Weights of a small transformer language model: 5.74M parameters.
MLP neurons of a small language model. Each row is named by its layer, matrix (up: input weights; down: output weights) and neuron, and shows model dimensions 0-159. Each number is 128 + 24 x the weight over its row's rms, rounded and kept within 0 to 255. Numbers have three digits each.
After each neuron's rows, "fires on" lists the tokens most often at its 100 highest values on Wikipedia text that the model never trained on; "fires before" lists the tokens most often just after its 100 highest values on Wikipedia text that the model never trained on.

L2.up118:143175132120120065114102107112153157131114146159122120128153105177148132105147119128125143122099136155117148130135159085114085116150143132159141133143124147101121141130158133166098112147137159098113126124146096090114109125072143134111132124087134097117148133174151168100077108138122126122141158119144144146140142114120116104178141123161102110151120109119129093095091133100133119125109117152149103074147165146098124122150148163151168123131046102146163150118161101179137144137116127
L2.down118:124137137096113134123148130092155175121115110130107129143140129135167152111124097138113172156124181133092107141129163108131097124096143166071126110120085120105132136128104135138131126114110120134125114110165136134154073135115088123108163138066127104117119124120153169172101110137127107130125121095091102149145158143125124101143137107164180118135092139121146135120164139158106098116105140166159128082143113157131072136147124124113168085129096112148171131125189157160154134155133118
fires on: "\""
fires before: " (", " |", " -", ":", ",", " /"

L5.up199:152103114135143113134117095113147121097136156171143155157100118139125133150116123189172110108121081136162125158141115154127141158104098081119129153100129111133136151146165112140124124156155147136113148069165092126127128130096164118166143140149154122136144096107109134096124158115102103084130161119095113119151152136073107116091122110155145158095145137093159147115159134109153135146109135137128118132141122149136131149132127175125143100116114087158049106110148088122106113131096178
L5.down199:162119054157116134131163149152129137114142121087134096123126171116116131133127131121083168117117159112127117130154157132122122065126123191146159157113085109117114152133100138119158153122154127108099129154109133164123116129107139126121098089122116138118119131151143103115103166140113168089090093132122116105136147158088132144111130124107113121102114145127128077141163089125079154105148172080145141119160153137162124161120103106130129136163108126076127140151128164155141097150153091
fires on: "="
fires before: "=", "\n", "\n\n"

L8.up216:122128097093099142130110131161160133110125170133123071131130113106110143113147104148104152150133126105149067124171141118162096108165102168097109126128157102145144085122149139136147141123131148117139102133134134137132120111101121103133137122143150149159155159154137126114113163126124105119130095102147142135090155121107167138131184141117100124120185070161130127127165108155106132125112079105124116132128144144138132127163110118131073127097131119149137189125051135099160113138182133
L8.down216:125136123113140143140104175160121136131161141135165128137108141065114138160133151142121144100132106062128142097183164111116135137123166146141165141137121122103141112111136116076098103100074177102109095116107145132158112136126134138153084111166110088099142136183139071144105179139119128123138175125133142123128155104096154093174131135115128159128151092102156086120144134115112125145092162107139106171114141126100104134142116136129143117132156104127136123142134116111160098119152139
fires on: "–", " |", "  ", " —"
fires before: " |", "|", "–", " —", "\n", "2"

L4.up28:092114128138127104122121101109168141147133128139103151121171101114127132136128131121121086128070121112146104133109172158124121142129098156155141114113125126139098152151167114136099157075077165147118126135102115124158161092151087147138132087110129135126096146152101127172150114144123083122145125109151141142132124129120146076164156148116105149172117182152160126177124121100150123129138116110124118061084150134108092120178101122123139136142148143159128108130178126127094098146119166
L4.down28:135150141119130120120131124154142103112105173114102109123148123137135118075142163143108120157084124097141162128152169105136137129121133086151120182114162152098120117108184062120113129114102105130117105096138105121164109130128137102109166121081127170129108143113085135130123186158108098145158132119133128113117109129168107119151147127116144130148113145145140146164112112119101115118127126127150177133047148123093090108179107124164131125112139159096133161130137161161152132152105154
fires on: "=", " =", " Website", " is", " Born"
fires before: ":", "\n\n", " a"

L5.up132:155153121126130093142124127096123142144150109128152145160130159131132161091104139148148081165113118168133152120086139154119138106125143081103088127120098152080093145142114147146120166125112115124098123136167107112155124114108132121126183148097152121137106082087119140083095160137138131139122116117131110117126116131158113128149066132120116116143124145129188134080160139116106095186146134129168084116140191139121091135156119105188132100111151124108129118147127132134162154125119148
L5.down132:132128126125131110140165130157113141103168125135100136094081138120170116125141123131098109125141128139112098135210119128107151166127117092136127069108161145142114122093120088131186126117142125088138136150068194149106156121150112139125120096131129114111142112137155132162104109131123175104149166157121136130147131098156103085131126155159117106138130109122154088120133127104141133109101092119131125142112076138112142139090136178138171120148090131131176118145155132090138146120153114
fires on: "=", "s", " of", "g", "ort"
fires before: "=", "\n", "\n\n", " that"

L5.up214:093082171134125148086124138122132134102095139114173162121147146125130160096136132112081114118120099158113162118166129143128122128158099161135142167119104122106127120090096137107114121142174145072136137093118148140136123140169120155121128176139127146141099139144158126140147121101166124111109072139117125114119111135119134119139138091143140143138169127127118149154216136135107127094151087116143180147123127129149100137124104088149109109165108085139138142158100131111125058131138147
L5.down214:116115110160116139132147148116119177125160153129115113106169134087105131145129129103069109096149183103143113147135148126151151127117134160099116142115176125108142120159138166109106137129128124098088169102160144079111115154112100123058144129109165137149143143123136119136133148167126153140121161106168103068139156118089110140124089121128134148100132138097135169116138142103144133135102128071108105149124127143144103080127132161155108130110095100154176157128144119088112158134138140
fires on: " |", "-", "|"
fires before: "-", "|", "\n", " —", " –"

L10.up46:115111139159125145122161079123144120103163153127124176147112116146104129116132078128132151091146096175183129108114146135142124129145114137112153113152075082111116156162115136082125155134170108092132108096161138167119142126154149149095164118106145111152143087120088121127078146122134086141121128134158098136158086131129128116137098122131115128080159131150139099083162143152136151131140112174112094116112111099085162153153132138130162150140152118133107116142118116150103131150112176
L10.down46:117088147148082131138078118158108132135105105119156132147125131168169134087095113119109096104122142150127124108116132110119159171065107121149099152082118140134104111118166112103100127161146134107121069119119136127138128122130153179154090111135122118127159155129121096113137133072152135191153149148139127167131101123165116117149115165109107124123112145138128129098121156140133154138126127089142126154144169105142191097109155183152167114117124104139150114103101121112161155128127111
fires on: "=", "\n\n"
fires before: "="

L2.up539:162091123137124113123100111134136124153152139158152114144090151152098139118130125151086093067146088150094129156164127128077170098121152150084113106134098095132127103161140156132134121114132150141122125099098142111136130132123169141136115134163144079123138100122142131118125183122129087127136114146102124128109165152119127174119072126162138126115134168115159148092102194133147149135150110137156097136091142134099092132139112146147158095156101145132136142161093094115099141120096163
L2.down539:151051129132150129162127130112097102152139104133126129109095164145119143086110121121135126083121120117117160162130151103151173111128170147140130143122100129099125117120086148154154145119129128086136114113119182102117137118164137116128093106149145044116154168119157080133105180089150091146145120133122094128133150136168126134119111132149098158140146151153141113123103138132149123114154137132137107102113199102140072155162137102125141150130122145135136101099125112124125164134103130
fires on: " =", "="
fires before: "=", "\n\n"

L3.up313:139145148124120091138106106120104133108147132146124129130107120140094133114101141123142101133073098097112144105101142162093158127126170124126148136114088159121096134127128142137136182085113163130129119106104131166155092094126122161119159110113129159107164148148151107109129101166132090114104148085137144159166122122127086121152083142126117140187129118145167117138089147112173115118124155064129101094143160081137134154150128121131117089142115167155160137108121127154111149175112166
L3.down313:157100142124144150132144117112121113133160145099128097148107118151117145085136131056122097131099146116152163125121162068136130120091100129127100125148114139068115107130086141133129133133118132101123124114108116118170134122118164137125132118131160116177138123152147104152134101099140114210138127151126113113131096113157136160125153142123064142157142096161153159167116120145156140139106137099105149148095150103122084136144111125125163144127114140173149101096116128188119135169098153
fires on: "=", " =", " Website", " footballer"
fires before: "=", "\n\n", ":", "\n"

L2.up208:172152107121116102174139107116109166098155139138144122122128135115139099122131124144067094118136131090121100118087141150050094136103181157112191134113113152094125110121168143102116151109156135126114107116098101122118116123103190137181105127116135114126143134112175134112113127114135088095117119129132132117164133163117117126127102120135099110159141164132133081140133127123114101153168110080155099115158136119126108161140149159158151136135127176145101134094126105150134124128159145
L2.down208:116117123142106181164110141133077144130180151149079122125102089130130149143136134102108128124146146130113101154106104111135119160100148185119099133088131130078105161097122145141105130095133151073164100134128141169097147126125124116139127121139142116139102126149124128153141141142092135124135145127124076128172111161104110114159151155128081137176128140118133118145116163147121116170113130042170133078136134113151129090121111129100133125150149146164132140108131171139097156128148118
fires on: "=", "\n\n"
fires before: "=", "\n\n"

L10.up91:168130151125153137139109115129077131142152127111133119156090158146081147147106179127093101106098123103176142103190144135126170140104147158130126160099143158114148146094137168138129110126148139118160169134097166088131103122156149098115115115104141082117126124099122096155120132157085140141139130133090143145151136091105156118111122154139125175140163142156119119094118132135110101128113134058091137127168152117124094128142076122125117141116157115120099138121069113137144142129102125
L10.down91:084115082142103149126114099156143085119053132124115135097139111130146144111129091131118139118168174178133118168114086098149152141139099101134121135141152132121105113123154128107133127143138151168151100116145118161151140109112130144152132144120149141126107126164101113159180114143126115081110133129144137159117111142123120183125097081104149108113119110126121135183193102119093118151149115173147164108112166172104102099159089135141103130129104136110123129111141128124127098133152168
fires on: "=", " by", "s", " series", " ="
fires before: "=", ",", ":"

L10.up261:145125134137138136143100142153121138105185150101107109119130132143137158125119116145157173103083124119117098121111129143170106144159124185125119116164116123121114109142099117135114146095131134141119076145135146151143122114109145114174118129119091083078122140131151100129153185098087172145105141155099133135107154085130122053126142083102111135117150111131093096144134080154150116120105090107143180116122165125147131136123128164167149131159135088113129140093125115158154116159122121
L10.down261:157105112089125118161115088129120099143122145181112135145117104134138125155084167139087183112130118094117137135134100122179114128096118075146151161147095161130138129135114166129116104096084126130171080149101131144123123094120133189171134156120136134102096112142119084147118152115142095125162113150156110160120142152114102123130103129146085145151157161140140129125151115149092158131130113143093143142115138093161129147131112148112124178150155118142085115124137103165124128104105085
fires on: "|", "\n", "  ", "00", " 1"
fires before: "|", " |", "\n", "\n\n", "%"

L4.up579:119143101092122136151167137143175113113128097127138098118146137133106142109132122099125173159158146166081172144172132139134106064153127154113141152163152120123117107115123115095166118148141105143123061165093152109166128127107111108157104093119101144124111116137115141116098141136135092141136095106120102128105102121116134131183113159171136124152178093131124130146176104109118105121133158159156142111125162141133119109144100108119098059161099109121129139133109147150127118127124177
L4.down579:193116094129137150118156177050118137147117122087118146166146154107117106104176128113090109136092136137130128150116092166132132103166113129087119094124140129129162122106162120113138174188125128075089174063132150116135146138162115162149115139130112151150102141126171157129125147116112154121093098119131092128114133107133173131123134106141123138127133135137136160186146158145111117147116138096151120124132153096131085115092144168131126125133101119132123104122121118113131114122128142
fires on: " |", " —", "  ", " of"
fires before: " |", " —", "|", "\n"

L10.up607:156134163163165113113129128108122109118171151108092142159129118148091127136120149117122131152074130123139152147106139140103167109120145148085164114125097137095134113091107099118140124129119143157165122147124169149119104108126137100125130097131193153143107134126150117127150159129171128149154106121122088170160124094136169120099096126136069129118104137119135118160114136144165112104145133105112119111105174069077124156175115165151102142121137170108143118121136087134090132114085118
L10.down607:134136136093093115112132136082157088180076137122100181150135113164141125174122091099141165106093147134141085135114116086128113101199101115106128114128173159161113123101143163131148160150136145141084155137161116101144134105115124113157131114151119125125123130133086139121119133139160128064151099129105123132122117113105157149164114143127140097100122122161121118143120142106139121128105136106169176155124148113138091117112118106117133145159120093108104138079129144157158125146162149
fires on: "\n", "=", " =", "nal"
fires before: "=", "-", " d", " Sound"

L7.up164:078112130133132127130183158127123129136142144133161122144129180149131162161131136141137140135114108151120101144116139146158092137111097150148108179150126103123145125105093079125111139088153186116120110121130138133110144122136100072114141120127185106130122133141152124162134117086125124082115092098115160137125133142107125104157176144088145126128116106101110150102170118112121130112184121125079185142116143161116129149149123117143135113137117092072101170146105132099109117111123181
L7.down164:165104131153102136137097156124119156149159142121101106101089114131166079121136122125117129100118154096128096143159123138140117137148148136168157091073119112134107148142173081140116133141128124098112163133104106139143131140111167097108143121118148131120113115144159135164160162097094140113150137162170111109125154107071138127095073095148094169099129141116140094124140121134131136165087178140108123144152145071125095139151152166152136120127124096134156114161097125133103148094120149
fires on: " |", "  ", "|", "="
fires before: "\n", "|", "  ", "\n\n"

L3.up484:126118173143100123122119085107122123120168187128122142147118137158111153161174169111118104122157090092120102163136133116117139144128151130139143181122122132104099127096122124089116115083107191105122146080146142123113153151104149123170133132120160109137152101153163111152140116132119120108119095142104157107094176153141140101126139133117070125147097096132125157112146131123168170153120121135135133090107127107159113181141139153108129096116103107138105160141123095129112121082081149
L3.down484:185095112150120116172124190121097114097120108127141132119147151157086126089125128119095131119173131122146161115157142125147124114181118163125124131136140149121082094133081125178158134170134118129133129128091167111121151078124121142113107080146121088145113167134142133135117132115135121153096134133139070116137139118091116122110104132151137163125139134149134124127104127146177127149143119109131085094137161104155105145100136100134095178134125119147127063113123171127091148168128120
fires on: "=", " Middle"
fires before: "="